Part of a small language model's weights: tied embeddings, a variant of Muon for these matrices.
MLP neurons of a small language model. Each row is named by its layer, matrix (gate and up: input weights) and neuron, and shows model dimensions 32-223. Each number is 500 + 40 x the weight over its row's rms, rounded and kept within 0 to 999. Numbers have three digits each. A neuron's up and down rows have the sign that makes its largest values positive.
After each neuron's rows, "fires after" lists the tokens most often just before its 100 highest values on Wikipedia text that the model never trained on. A number after a token or word is its count.

L8.gate365:533548463446437531562499486537575512530417496469473467532509526488525498462549542512528471473517546484518479507442503535516562496498463554507483563479384521487436454551490497500549498493475416476437457471494415472481440486444513452512456528484488431549446491459502415488426504491536571496625492428536549488484490485515557533482483491536486489487490564442423510468487480454462521425525480521455502475548521531458522507561525518563511451560465520527483474525430470487516520490498495538549511581531460522429520408497584459519490468444504492489512517554548421503458540440515472496
L8.up365:532542437527501534525517481531483465546510592542498505445556520502526494491562522475526494554535551556474460489514544507433470433517553530489544443485489437477494508571471474541434502505487484536483481462540583536468479503444546464515501484454421570462532503485466383506486553474510448502552521431482496545534473445545509482533557564557578450514502373496508498487457493531441529475508447528544555524492469522435502418540465541513521543517501532486482451490423502460494516476462499507495513517423475497453508436453557459483446550484516506551487583551545496546457484485541535499
fires after: " sp" 20, " W" 8, " Sp" 7, " w" 7, " G" 6, " Bl" 5

L5.gate328:478473459466519496522550507481477498411445525470552579561557479460560512551510534514499548490512527520519491463496429497484517505553517451504437512549494512592494450487490510554588513456528558521462423482557400485510439487515549455465520516517423484458466542483483583557424484498506492466479487446543512499480506569551482486450457492527524527532513499512526469490512524573468549513499550513495494533473477533484595489470472593508582549546499473489485460465440533459510498450502505491601539523489475576481508498559494466454466502578469500502547571476440497399489430479567569494
L5.up328:526488483487556544482415505494497536437510506445542434510522502468459445512407508528482516500510463606545449506516511481509502477519572502480535594566541446422501486467513523503515503538520490510484449521469550480435487474569549504523570477569548447522482602500484511523503486432519454519526494501560521536416468528478505511493508419560512529513465461520486495518557460469567505512513566572533516422493603471434493491506500518459417470397473442495510478553540507467483551461432464579465526486564459554468424477496533526519458491507511509420517551532498443536472543503455483533
fires after: " c" 17, " m" 14, " sh" 6, " they" 5, " and" 5, " that" 4

L8.gate49:528461466492518509570491413421557446488518518479542540475441572480535531546518483547561494483569526490542489496485453512489543473501445492446427560544472573533512509539455454552491455492539478471478555482486530596554526497527475523434534459509535514477568497504494530422466550467541616489472520498499506518482601492511437558482505515506474502496477489496522481442545514510496514511464521581429450465478509497477523468507441568532506565413481502532446543454448510509520474479569472515550487497374546467506471500479476532515456479457504526427484480484535490447515482423543491509
L8.up49:478502450532442443460511433487468491455489483439455472531519471573504490473548532517557449425547470477414514539530478493515490477427451482495468507474529427489487496472574476511506473540490483518555492532470516541535498486484541567490432498499453474529474491470527516531504478528536511464456474533527538414475487439478526448472584504529483629510495514444544511534430463554572509484448508438438493411515468500502464465522434497514550447538419498513452417485467567467529530428485515393512488535457465464525425454523482486487518538531493550543512508467552560547507501458506491477
fires after: " Ch" 21, " T" 12, " t" 8, " ch" 7, " H" 6, " K" 6

L6.gate822:451457482476492461539446383505487492448478540453588526584521534487478477545450506488487531500499497531494547545522492588548470494519492507570450497505465560521460563485491475512482455517539501509448412583455535487500503519476553468580458535485421476457514440547478569512522526527506537482551483527444458509495569476533524517467447522521512510502451521491509536495483485454499534545468517489497445464494528547474503469420475507532525503534530545493514528498483464490490526554439556511582474494473428416502400503492560511552467534443551514498538577591446435491485513564547485458
L6.up822:458445500502478508495431512512442460518428534412515448581554547492412504503441494420494579498503462486468512450544420556528467490501541528543457458521501449476442544527484496551452487569466497475442485524467551562447551522416499430505537531533545501498501487435424456508512487522488594466515429486499442478542559401499475516481449552531513529532439473506533537421511533459491522497466479493491532574491547422534495443467496454492465537503470503447566484460545504541479543532517586520545444473449497478458447500566516509513482502483438487466514534556520443516487529452508466520
fires after: " M" 36, " m" 14, "m" 12, "M" 6, " Comm" 6, "om" 5

L9.gate561:491496445458488506510455507497508485471492485493489609535481543442483419413452480493485486526441484579498509427520484538470481418493527518519510529539437385536497553495457459527546514549500485525417504566545483480469429532511526559432532497549459462506457453455491511536499436473552502531495444525511518470506528529445513525471518495568507506519519536592433470446484515491505566443516541520504461504491563498526495543481485581513524562462522459489477532563513525543536486525442475493534537459481435559544568383477482493524510452424490508530490518444443527446606432562507472522
L9.up561:469468535470515485459462539494449559541537504557526529564472515513512407529476482506459472485536430501481550549482521500556486516514473498485598584515497485534373545477471452463521541521541574478482497630510548559472443550473486495487450473468472465486459441536504470455572509425567482436500482467564505470542492513538471535498457430441466514547484517497389555454545503474553494529514478541553494478536568467411475520512551491422524500525506486499534506509469540542517546411506460462534514503503559588528527457489486501488470475509528519490478471462477478437523487538464492552
fires after: " c" 19, " C" 16, " m" 14, " sh" 6

L7.gate355:442503513481470493626457583512475487487543509509446534523508537510478496505500535537497480542438545511557471478511468536550515483525458542572481464483459506493478428509446505549511427504519561464464440435525401454489484552482485516504508495446518522423489539503478554454506455572533501521466467542485507493566412473564469496461477538480504548444535594449494512478514490528540536474549529476471483411481456489466514543485523522520569443513485530520508560558506482492513492505529577436526459493494474579486522471524511488475509426441566476545547597562591408516532519555510468542
L7.up355:556460525523507488546501448445591484435523541560536445434501475476477447507549499524536467542549483528532522489539468487459417493450518461520460464449549520499574489490550515485552529505567451393510565472555447576578493539462471523499493459451423579420525473475505539445490553457538542479436551476546507484545492478454547412477518478473482554491524610522490457538465497431526547513517506516534560474470489496492448479449512459524545593468530432500489533501510471526534536506473493454551478543552555537502532469564506478513549448492479497532482502462498476532470537481506529452
fires after: " ch" 19, " Ch" 14, " m" 7, " the" 6, " M" 6, " ind" 6

L6.gate381:447533556544466494590560531495512486433521535480526564501494418499509517532568522474414491521519414454529500528468434467517465558444484512479528449524540523431455434469463456545477542470441534576525527498491498566504521532484529524521514479491441499492424488488525481596523538496577455447497556454500477543462567486516536531507561480528480541423498499504524448504455565552488530418531547463496463464582461524521553508437504530516529541521487523430496510542505575534452504517479633459491568544487472512502505533435550506498559468520489542489572468482538509541456511521480487489
L6.up381:515526512488509538496549468467504526536518559494551480499539535519519514516582538550511522577499541496495461518483500528501510560448524556547580455539486569566502510475470498556537508459499407529545515432497504555538537414575545441467494551486559480521504597471517513497529466496534502442404498505406530467486578550484580497511476473491517522429513466439463574527500488477564516519512493530447439498497447506493534441499470537528506521486513558512478525463529533485494505571516528475454485406515497526501513465555502479501472479546452463440529424393543457443529551502448422584
fires after: " m" 23, " P" 17, " E" 12, " p" 6, " o" 5, "al" 5

L2.gate372:552541378538485548513548496502472518552529498570477578522520531544507476483508573500505568483531537529506460582482438516561532499486414504461499467517606502454575485495427495503541452532470518439472423463495544552489503519501489461473480533458580485558540570565460502469473536499442451497450506474532469459506500496518520513554495541492489599475586484537501533542519469500413499462484480505524488450529535452483515539475521558583408457453441537459546489546562543511471473501537542468449576484509475554445489512474516497512430579499504499485504502491514539493494506502484577566
L2.up372:480548405503532517467509495556535490502451499491527466567575552567509526539550497479485465492512474494528464592463507529438494433486469475491511460498487508454514485376501550618463539506476525465470429535536493500444529514443591463490553554421549501496544462542449458526550506482507465486541543538504435504408491480594547476484465582437495469527497480545478493544540540487451467454506431505465537515510485508464462559487519536446439500473425488528446528462473531496512533526502432456424554525448489465457462476476516476532456485532458405477457546526516509501460512519480473529
fires after: "\n" 68, "er" 8, " Al" 7, "l" 4

L6.gate563:555474484436481476417532505511462467507512514483547462466491496464537536496470512545520493635565403493563467540441545525549456526419477574500547558514434520521556514458477573456513489430510564511390470485501523522564503449550531422448561486508536472534545522512513467449552425506464424481462508474474491493514471477525497473505500528512487498475514485495438565478573558487454520526480540502508470546430506511462529501456525458463448567487524445551524490514501484579469486488530521571459474465462517458504470451454510471500444522513441501447479474476438500461576535431488480492
L6.up563:501534522440506521433509497518485468560508534477541398456477473445465483488469518537493463494514447450538475509455536515527513461500535551494530575498444482481562560424493494548511491463581551469453457530528511531518480505549497430539564531510516462512527494537510482527462418440444504478564513467396485538439383555534597451456470513517513467483449510461443482486531507433450525504462555470496503519463490489513478516537461446464449534465510471488525444478455484469538530411505518498456459547526469429462448447461486479496492476484445480404509478500511472455558522490519529510
fires after: " C" 20, "\n" 14, " c" 12, "P" 8, " the" 4, "|---|---" 4

L9.gate465:512523392467444507534517503511565433475501490518499464498444436485489540482504576500541506456515520513525500451491610496490527489473501481552450515447525439558569547532492540450474521536509460420453510494458521507506529516540516539490498472529485482458516450485467497519447495456501517529408462534369556598521449506480430512530483542591510498528514485526475457490496556552486527436495581541508461461504523509508455488501465558513540536497518563517443549517514516539423481516504470531560490521445533439416491472473453456455505529521557587502514460499569511485473467418532487556
L9.up465:512531582480452532644472502451515450513554588461519505479538447463510450572500548524452547469524555543488469512518509520495488590466547533478525514558492426503498491566503508467509512482515527502513538482518579542518497495483516430459454446490522504527462495489517570548491474499587457466437483445491473484526522515409462485475492516526511450501538514553601497513469534509456552521445526513447494529447458554549484506544527549596548467483489550471516528457493502490489502556533527551548473512508522472521524478502495486419522405463493478472494465511432494473554524414474525522
fires after: " A" 17, "ampions" 14, " G" 10, " t" 9, " T" 8, " C" 5

L9.gate349:529466505482558507505472498563499476476554559521496539456499505507533492462511515549432493516517510488494505468512507503489561462504398516452501461458392476529535532594564546531530532507540498501482468446473522484538536539489591494507453497581503484525541506528464534528530537486454569458440557445565440449518534448567507480472566516553540545513530504537534575485469508435532540460497516419509465522459542469440551535454506474529454518470474547458562402488452500487519431532596517405550503471486562508511454486555543478502502499567475611544430434559536498510568524457499498437
L9.up349:474435542476426507575453440524500498515444499562450537552533525465484476445464549490573504436459523560489524575525432547493487449515491509457451542482515504416456545475531482509501527560429514454512482534545442531446466450518502523487523570450490469509512508555482483497468488575547460446452485533540454492482480466490511440475474430459472485537595550522579548557424529459534545489419517545445435498443479602453596497459438494551518491507501514504527490497591504526520506486512549509476493504492438547483382486537523473541508509516471477532553488544524546489456532483525481542
fires after: " Ch" 32, "v" 7, " ch" 7, "ist" 6, "h" 5, " K" 5

L2.gate193:539555500432527440434491503550502563454506479468511530496476466416514537458485508548574508548550547476485533510494475499548525494479556509507468491556519508469564503452532502480491474463449588507513451497516527467497515559510547480555520462574504470516417500501540531533502533444506484494521515463536453550454501476449502522495531537447538476526504422452425478508483515456541473436516490547497536482489482449436487465488509464437514475473445418467459451501538497464422541491476408477483579472414501406492588462440467472414464495469538524494493543556523446458555514507540539533
L2.up193:453462461440476483558482514487443515557516526480494506514433484523498469476519567524470532467550497480486505557540513556505518476493433492471482559477543508520546512461488446489541484485428538546475507486485423546542501507513523493391458519474601464478475489512455544516468543516451540419469507522501460488553468529469611473489463559491414473400487454546550510417507490532497524488478440499503535567566547529470524527570514470549525473550559500509538581482474428539550554494537435509500546530508579449534448491523530408510486515529508592599507511492430472539468473535458510493
fires after: " Sh" 13, " N" 11, " F" 8, " n" 7, " p" 7, " P" 6

L8.gate537:564485484567412503483451490554527497542526507477455425523486614567467556432546511524509521520511455519484412507521514510459587427540517442540509460527587493514495491537583531502510476407454464481534490435475533555491513434543508503465496488575497531502567504495529527519487533561502526568540475499471537519483509527512495550486389464523553456531529525519507479519465520510399440493493569507516540487468481516474480455546512461473523465563567500491514527593493501553468529491462552450562498553500501494561426546485490550466469510509485499487493537441490504490455467564500563537
L8.up537:525567526562552475440487460524492554527579493451526454499485488528523486540533404515448491456484506466466499503488475440488544534535446502565432499439454497573492591462442451508524507524525541471499581405503544497472501562504452525464586480510482534506526491497537502531533465543498541504518455556509543408484525552455484459417440556508514509440498511474449461539506464536473478490434479431535498519543542499541446530490500483526480494615495442539498487518519513473579512519492517527517518544479439516468505457514504535472489521557479429541510433564480480433516481420588524502
fires after: "a" 16, " are" 11, "oy" 11, "pl" 9, "o" 8

L7.gate150:495479452503559520478490547552469471513430545445516449578540407555518516484469543550491535507562430484507531542543437542436522480496503521596530498526498460482518468489526480550479481406556508553545547549539437507461513519602577548512485557596534559493501490545498505474518495535517487481471458568551550503483512444504537511501430531499509499520498512541506484458484484492517492539500499472530468484530462576509594537487495539505519535463506482495435470529475361490518418500506481475514502537521563510472432487527495497540533533515479498520408550530550519527528444537575511492
L7.up150:524456487422441541524531474483465441473531463514510474500409490433495507514497508478530553506514559510557567600499534508466484498504490438536497453512538493501532569489499447480459483432531471525517565491493535519473491500570529482442457468521512559406564551399457471414510431550528513510511513507484552457455584444449517450500524520461452439554448543622543544527469475541489464493464495562469489485480519501500525465586494557483494524548483515498518482466505431458513492576526450522496521468493441496544450492536538483525543446532506439522500579531529462483499583486530535517
fires after: " n" 28, " b" 13, "el" 11, " B" 8, "rom" 7, "om" 7

L7.gate276:462521485522478433511552512482501468493472522422487524471522490473525503547527497518442525515530480415443445572521530459519489560555448494503515479550445504483506541503495482484485454553483541567469482477512530620511503484469562474566525539479540461510476519490425524550529486484520533471532512548490538515529459528530513424614487540585581514484499474504503538444502458462474511481481347540487470509482455575501478538519555487493490475466469503487490526487476492497516519535574549506521536476497451557515537559448585516524477452547558531491579494507530521514489498482513533530
L7.up276:564556435447508513504550519463415520492474541505532510455579530466510531545504524474525509561495519525466515457521439469535525428545510530455553527449522466474512514484540536451523525423497549539527530461549502533548502498544449584409580429477474535494526530461498565511475493454566493491507517479469456539554462483542513462552475489453511410473456468476513465482519518518476469508443461530485580481458536497463490451516494478504511582523408479457463553504457566481522509471470503401564458537433558532442465484460505441578458501505482452491485520475490533503502583386533492435
fires after: " w" 25, "w" 13, " W" 10, " " 8, " B" 6, "al" 6

L5.gate690:477442491454557402520481437473483469432513495469505566554498502499496495535466505503456462486486535481516496582499586462524406529537530501510470467459487450481498475480501612594499513467523486507456521510437542485460526491421570542510470553398471507459482461474485563482523510470544464487472486547470478498553483463525459491489504500573487466480547524514494490525475561508571519487540483498566518480536463553451499504530551536501551515476505566462514464508499493500434557544467568492487533456503445558441464499445551471520457560505501500558591518531562492544469478527566516466
L5.up690:486531475526450489521527460468505540581578567576493530533481520527388486510527458540531467520488460555494522529494476479526460528360456485523413454458524548496525449529487461575548507441506558471499469431479510529501472491493487424514479570451497463493433492537520399506597468507557474508557530486509483517549462419473464527485470549454473428504536497541465554462443472507573513495539566566474459526549512460502440535517486478520477481498443488476490543454450517484496546460508498504528518471495576481548532440507508437477535521491476515487449517417515418429562428532559551523
fires after: " m" 26, " M" 25, " p" 4, " j" 4

L9.gate471:502437473484515523512508541476512520562444566557489504506565442516545493530448486503476481538508444474501541539457488532497506473445571455465475581396531483529513443500458533487519475468515552503574457441453436493523413498483579441503488442434494520560447459527533560492460586458507498437506501528477503494511471479446537454481406499554543564507567499517521552486593503477511523419480430561533535494459473487536544565544561574467472495491439500475504437492521514462567460511435569480560435524441514552490516583513544460487588463493481473488512497505485487484490501494472501500
L9.up471:525521416478464531454437537535567520489548505424504486516538540452493461508487568467515538520546504494572491509476447436509519502533573434429486490483513459504492491562502506489567560493492577479479489545521479530477426530453459508506509533515469470443513512442556520517487510490515585507425541498415485497574485446460530598523463448465460475545471482529449508537540524578439504441564463508585540526487436485512518499493554476585503492445509441463515469572520527470586493438502534528540522495518543493492515418447490453535547563574557483454553551519446474531531479415479479574
fires after: " T" 23, " Col" 13, " h" 7, " W" 6, " L" 6

L2.gate117:538465510501511572495561492505501461479446416530549571484534560592468561462469487422503502457453433528408476494516481547520506505448467485501534489469499476492488522503545542474516478499474451542496484519447510469591492452522504487579519562495534445543549490506426501495550490430502568495483405467508524513512517470525549531533507464552554525457487443492540478533522491399480553498496495512522516532504530530511489549439480555461508497482513489488492493516568526501465533434510586499545594438425546428451500487454483526449491504537428502500503445435548473413533546517556546558
L2.up117:551427468508536476445453449452484486533457511490482475533460463430510461510506528476478499490551636418517465479487575433521480479503488479519508502512532586467514522538503485521502439537509516497580501521464480479446511467477498450501510499485570518445569526551519461467486462495504498440521531461558507428487521544540504504547498514476492510557512531453495539467509508514517505492499453528486421470536486412473429482499509502538427524511470546467517453468482433508583500525510448491410506585566504502441535515452482478476510515414494518517450525429538591541497453603400480531
fires after: " at" 34, " on" 17, " in" 7, "ed" 6

L2.gate835:487450513483435445527539540509457505503508463430540504520390492516587483514543516532543469472564563505445420538476532539492439488509544517483420400507491522462501451510526482519515535545502470534454552462474560543497541566504501509529490471447534469430479510520462625427506513529521447486524531496513466519507485471454536471494484543438474447415501527499502542470559464470517520425563541568484560475489548505454505521510502503437535514576501457539538436475477485557583493507545452543535416495526502464503506472479450508502523553547519500524628564507489474498534482530492534508
L2.up835:440431529413486472485553528517453497480541469470555518527405475520591530531542527551511497454526571479476427511496557527471453518508527493482415462529533536489481514498537501542506491517509489539470539454500559501504487539457537520470468422514531426445472464481494600469490514539538441466490557524525413505520457490445547478501449517448534419457508540500505530432585466464455496404566551568505593477465511498445508535488478488471550485547523412471532402468472514582554499510535465508509383526522502469463481488485524534440554544508525501515599530480481485504502488519534500500
fires after: " Sh" 14, " N" 11, " F" 8, " n" 8, " p" 7, " P" 7

L5.gate791:497454469492477565508509541506510514466435536453506414454505430476500505474533447493565517521506534483429537499525525480484567451476464529492441438511477494497518418429529429544509527409510426453433528515505544508428555491531525458484468456477448486570501488466510479539504532499537591480529546510458519493525540495436564484441487527538538549557463516520574515490481507502494498424401506498456469497498454565603438507503494568506600516506473472490455529424504406512557492594494475539520498491500458538488500545522481517517480480475511439560534489516535538517506475503473551409
L5.up791:464453472532531485498447414407520524541519511466510577481521532516407404497448499511497452466440512510493471534548466485469425509516505555489507487444507463461444514448513549510479473500491465457480510555459530603500578523512529503460500470546577472470556460544426476497498424476485496508482547447419453463531447510532410489558525558515526446476529564519578537571472431471455518493468582423530504466597477550451508421562529483460462479458504512496551456473549509471479521509437523523473526473468465454512497480567549486467471473519454502499450470494487416479497492520489528538
fires after: " t" 20, " T" 10, " d" 7, " Fran" 5, " app" 4, " re" 4

L5.gate835:486453411494496509502471480517451500503433523428562553514482542554539532460515416480511479464517576568445439545531504502556523419472531506519442455541497496486509463475524443458494515516483525572495498500430530538505523489558501495525452473452482461424524519528517580484523446448488439581505458436522475488464483502519539453509475544443512510451521508547526509513481558503507480502517563623459516563515527584438483492516512436527498549499491401533542543495451528579502543477545537470504521505559611470510493435524452501444536498488493479491566567460541486505568494471518467615
L5.up835:464476536463512500504531486507437489448455549480557515506505484491567509490443484481504549439472484509515468472630501516460537514556477528469437519512507503479543553515543482507540547525467532548502570485475532547565479481526540476509508401454519431382562511455512581530499470494454459482463453486493412475493422532511519526459509448398506454484545501463484542505562504496449529467488524546540473477506561523432507502535521488481500458522609396547472521528520524538448519537445493489533552458549511512550508472485446545409516477479438531505604536483540440502533515571493498551
fires after: " N" 27, " S" 20, " s" 14, " n" 12, " P" 7, " p" 7

L2.gate114:548427495457443466578497543539504499454531482485552493509527493573571525433521497512526548521453382501448480457537481444538489473486527527572488569480484423510499522574541547527477488525537478445481527497396512540466516527510448510517612516444527455526492471426540488579546467518492519558500455509470517502468510516549440524535557514445505503527547479492452525471494517455546549453461514501527551621500497525448482467502508501423524472508483392495495491502469516475484481496484505550577557422464509408436556508498489532510435507488479504547474475476527482475490606558486501462
L2.up114:460567480492561429515487524482484539545526514506489489492527423475482442520526555469481506493482551436463530466521482503540477497471592566501473551532578515514523479535485474486449502455467469519483501477471558525509446502515481507465462487426517546525400475492462463544470457555527449520473489505504482504437467482554482498468523557517490409595522505483581564483507595455540459467515484582463509527504482485493563547483543438378508558452466493499481505495531493535504542501538576500520490453473468526592523522511461494501475542475494565500481472534537483507527500491518544500
fires after: " kn" 24, " d" 13, "n" 12, " T" 9, " to" 7, "ro" 7

L7.gate764:578549471480426452523506462506485493500509544538544521538508529497481491526546529466446551508584559519501460517535563460477561469574520464473450558446531486519468426511535518436480603452464471457512446474491495538486474517474566563461552607480455449515496519500510493498538470475589540373462520452486528489509543504507549489481531440466499435576458428444539479532489548534554497507521466536444539454540526521500502457538459552520492438544486422464532523445445503510516495585516477515545504574396458456519439429453452522460525468538485525463482503478524516556507496445491454511
L7.up764:564518521451527564525537478440450530577490546516487487484456472420518451524499457474513512493503495464518511545466579460459479520506484528465490505523567496503502533527546589535532502543457430466433487458462503519509572481568577556466469537419462555519495438490552535480510494505503454507516519496557480450478525520493491545491487514498524458492446498499458532503464541438454517440468498536399476466538512492544400497476504566599531487481452563524443469472512466490499509460542623541461431570521464481529478505516506495431571454505572526458521480457480485529506566539430495555
fires after: " T" 24, "et" 18, " w" 9, " G" 8, "h" 5, "y" 4

L7.gate751:488539525436558542440480484554476443448468531457475490518533489426522470573479455473477555492544545505518478490491570512513473524475511494530423538543468531515465470509416445578593513579522510505469519556483435534551489472433473443503496474542413505495427526530490515527474540460527488515449427457476498475513531517516525518496485468533528529524502486490435501447538501545442493433485433450504555499492468537472476528521497482456549503510548450471523527499488507541560578492415448532499544454467495564496497487565532545507525539489557529584516456532461543527437460462448497497
L7.up751:521519509448414512542506534545510559477540447502517450522478473437497443485464494472430626543541520557498445550522502546486471463482519499535472487499511482481571456570551457526488479555542529507506520529542484550466494501497463552454550529506509468472472543504515608527577509508567481495517555474557580549494481589502498493557491466585542490529528440548468481464492472541485436490446553458535566471535494490539527508494575543509494557490496428501507437426524526512533530482440512566483441464511473522527476499567499518552404478563458526507534458481437522572614458498457524486
fires after: " m" 21, " c" 20, " w" 11, " sh" 5, " that" 4

L6.gate910:528527464484558468521508525532457473523528520488524447536543441472514462541551587561514441496532572466461522465409518500505506485459489416549458494464517498595521480471518468515541525457537518481512510592518553468564483490521504452542441471452437549495480437509473509578555569563498531515495531498542510473519501489529547541494518556425513487481550469546491539556475541525518582534551501594481526509527494454501478529590452478482526512496430492522525470548442565520449498534467550491586514555436496505626412520492533466500560479501470464563489452550549540496535557535512519508
L6.up910:555556523500513458495507491440464442397492492501490477459510497498559389435492539479441454487542516440557483567517484484512494511527474545531419450482523623498541471531474525512473510456547525471499489487497434533512503557499450502494414477433487511496420487487541537543436489518507539493474541516501481464540487478519519508473520554426478446432523444465525525481449546552486532457517482505527475521558512359520451503502463438524534468493507502478531537515461461464541506577517465550511460468477490505512479497512492477478542579538516484480464457554526464573515500510523535486
fires after: "\n" 14, "ampions" 13, " M" 7, " H" 7, " B" 5, "{" 5

L7.gate495:497478457441530436546530506505528489461487465480489478522502479455462453489425416534534492496454522488449471506496506512481437565463483468463507440473500463580538483473490478527575517496522565565399547515384521554506445490476528494438518485511487448507510520568493491543513464534512424440492422506515489556547503405486480489507471478521483479463548509507507597516497547518530509427520594542540468468481526548509506517536487488562541425502549427500436505484571539511473520462435506557480507475475445474501477494507454500501492518494455478515459521523488552524578497471567558439
L7.up495:395448505493430471531518500430518447494520564538444563543503485465546454418482459510551467501420556481422524528469475554460552473571477521503493488511509436504502518491526431551480454459579519495499518412499569502477506534502580481434520485461528489404506493474495460498524528496516448478563541525564456544478478513478490500423446418453480492499584486447506509468491472496495580481461512515501514453487560486477483592497499557482540511485552505509496491513479533459560485497483524527511393483613458484526494526537422515492546550427479463500469579490433481524500552485572558481
fires after: " N" 17, " in" 17, " C" 14, " In" 9, " n" 8

L8.gate1:490486474495483496553539527483544478509569522468530562503471514508513512534429433528485539498490453451466597496559497497599487507488528575508477496508457467544539493590487494545513561521469530494446496495468463484481516513420525489558484552445568483462529474439484643580492501498442527457515528491479476490514496497493516447499480514435556488463564490469477513539561513473567553482467513482511479528470500525437487502498513463543471459429481445403492502499455496476501525525513480401507447471488524462461441448496511452533521509482519424543461525517539535543477504500490528508
L8.up1:405572503453536515542514527517509446534464486498535490493489438493556498507492493450461505512424496507541534546512520507531532498531504516528466552558495474556538462520552520520463484514455532470505524469501421529518514480479523537470596533575573482545520538519435512511518569440566495484500480548535529510507498490481484584467508540539502440490533455480505502518565527421437446456517544519510488547568563401442475520490456490486490460443433523530508516431476414443476474483518531497496518430513503545466538481610477468577538451466503495472433523558499420500404529415481540433
fires after: " kn" 24, "ec" 10, "n" 8, " l" 5, "fer" 5

L9.gate738:464480474561470479487480574545526427495491482537489528635525499495472523455519540512446557451548506556457517501535471438481449555500518463508521563532487527410516470485444547529442523454445452472463465526552486537568471545567526470493420465530569543476484461516495420445525493527559496470508473566542496553487543412501440532456523556524494562483490497543534517463509473512503579537487517540524501468463524474412503510497549507528483540492529434388415525538448489504541533518469450514496449490450538549439553508523524510459451438548489508526458471533506532467529591530523557571
L9.up738:497499502460474552519487520449484534558495465455485424598457482458492514576509497476513499473543512499425521504509485465501457503601433460475547465448489568404522487514518432458461547498474586545456502452524522472475606497494551536547498476522502486487529484521485537453450524520542498559517579508503480484577479521562514527453477524468497521491386519525450527570560520497536533469446543511458479467507501434594491466515496521480487476458562453513535519478520424506569532464530518496534498501542499584437487499544499510601556493451499440499515404551517518492471519458480515539
fires after: " U" 20, "ar" 12, " Mar" 10, " B" 9, " A" 8, " b" 8

L8.gate613:632466470507536407446477473479491477470497620497499522500504549500524572510527535540438506411480443449498482453505517460493433472543400475462454509475463459514515483486529528598515480491391524486502573486543515505502441501535499472516510469488431486501464499561434536558540486466470497501487482490497508510444487517541487503536532548564456517556475483550502534484497542470483604574507527515470564486459438501489459512506558473526500538470563563437555455453500496524490527531524506440508491510508500552482606440503518530511483495538474501517534491483462516460465534535461491512
L8.up613:525571476475458498533517499529487457536519409544478438496514559565436510576555481435458452516486413533491507532558495518468425478496457481445490525550540508496476549500502506447497437503517543445447514578433503529538428523479458487506458542486468446454591522487518483557544517535522531544474454533497503525462455484490487428516468475483486500523501435535536446462502447512539460488448520525447490484484544548479459505542511455498488417521518435473448418430480495468444484490565467525446495497428449501482452500539564449483489458527548542463522556512504538457531402513546464507
fires after: " v" 16, " m" 12, " M" 10, "u" 7, "ir" 6, "ur" 5

L6.gate803:520497467458528420466528460510423480528511467561496556506527446522504502497480514495471578530561432493537475466504513503502484527460519484496417481579557487543539488385440482515501526496532522507541473567477474533514510476506524540522496451530517490516487482428486526538593475540520506529484460604495542575517473547533468550487489520545453419476468481627442505475486486435600488479514467489511470496503481459444514548498485450459523459527595488517513489568496465491539523526494428480541579559469538473406489509509486512524481484573410534484450440506571508541554399525462547463
L6.up803:550508512545474562469532433504461392525565549550456563506474528435513505561548417534475489478505446442493491453520578525453489544493564509487428444472492489543475466486472505586531535491497478499487487529482505520507456520442542497457416575490479474471447480491501488483545512497526555500521531502431515515497561577499478476433547479497518473447472522545453480421441502490515568484534549464477572520476512565460490488456546506500552464514537526522460414464466558450512630500497540509532573445561485456504559419498533512472522453529517461494484510507436439524477494542491496456
fires after: " m" 21, "ill" 15, " p" 14, " b" 12, "iss" 8

L5.gate201:493477531556506513490478561528444553585465505516487506468528438511588502513516490593564570528484507532414470500485478504529545472564526466471533506512496469487457478567485434549522536512499508523482430513503529459494566512445458470538553498523539458482516458504427508504445513465473473499462564457442539544532517592446527463533497514533503504402482544504535455534566394468554527495479521469473477450489460479497507491525427553438557548536473491493517510432519566490487531542521521526519521471521492501511494463460408500497490491599505503541500432485505439508613477526556521485
L5.up201:460499458449460513534525599483491567453454507472500581514499469436569556522432457540510558502520509542509533510544517495493470531492482525570478490459496543445478540460497472517568518477501526510493483455501529473486564510465558461460490506526515524523542503516509513500533537525587462473491472481565438519432502601536442496529504437580506470456557542478516542453560517492493495520555491417459496481514531560488498454486595520533513513591542447523532509433490516507602512480572497480479492412517560467455535541487471509440488470629476458467559490465465491443507557480479494486
fires after: " p" 22, " P" 16, " cons" 10, " m" 9, "," 4

L7.gate376:544480561538541519472553439509434505488485465564526465420531409467482495529506541522568559532519451491518452531539508515543477450468514509467564464478559530566511515524537506460597531431542552526597447529493472480474532453531579505480507398496464474521540459517533558526529510530557489499566542503500526504603434522484458433526472572576485557516532461478460501518497552529555517486469482517446565563474570440545595484547486487489498588484453521524423569470507506501536485461455448508547423493480433549539518508529507512463519469497462486536508455507514407567481537497489507474
L7.up376:453492491586531562568504478493485487481484512491482482522557513496470508532600567555482549561485543396517390509526543425438474470489613529424495431494445480507484502458473550521499538513439545485546547548505437516452532448502550468519512497496420532498473546509481487489520529551553537462471484450528543460542499492561516524522480545455506481478515459500516593495516476468532551375482577474529481501499441525436545552557526534470555499584451506457461479542467494527483506559456557493502541516433530508491530563508472481556513514478485490411496555536461444567538518511469484486
fires after: " o" 25, "il" 16, " l" 12, " O" 12, " L" 10, " T" 7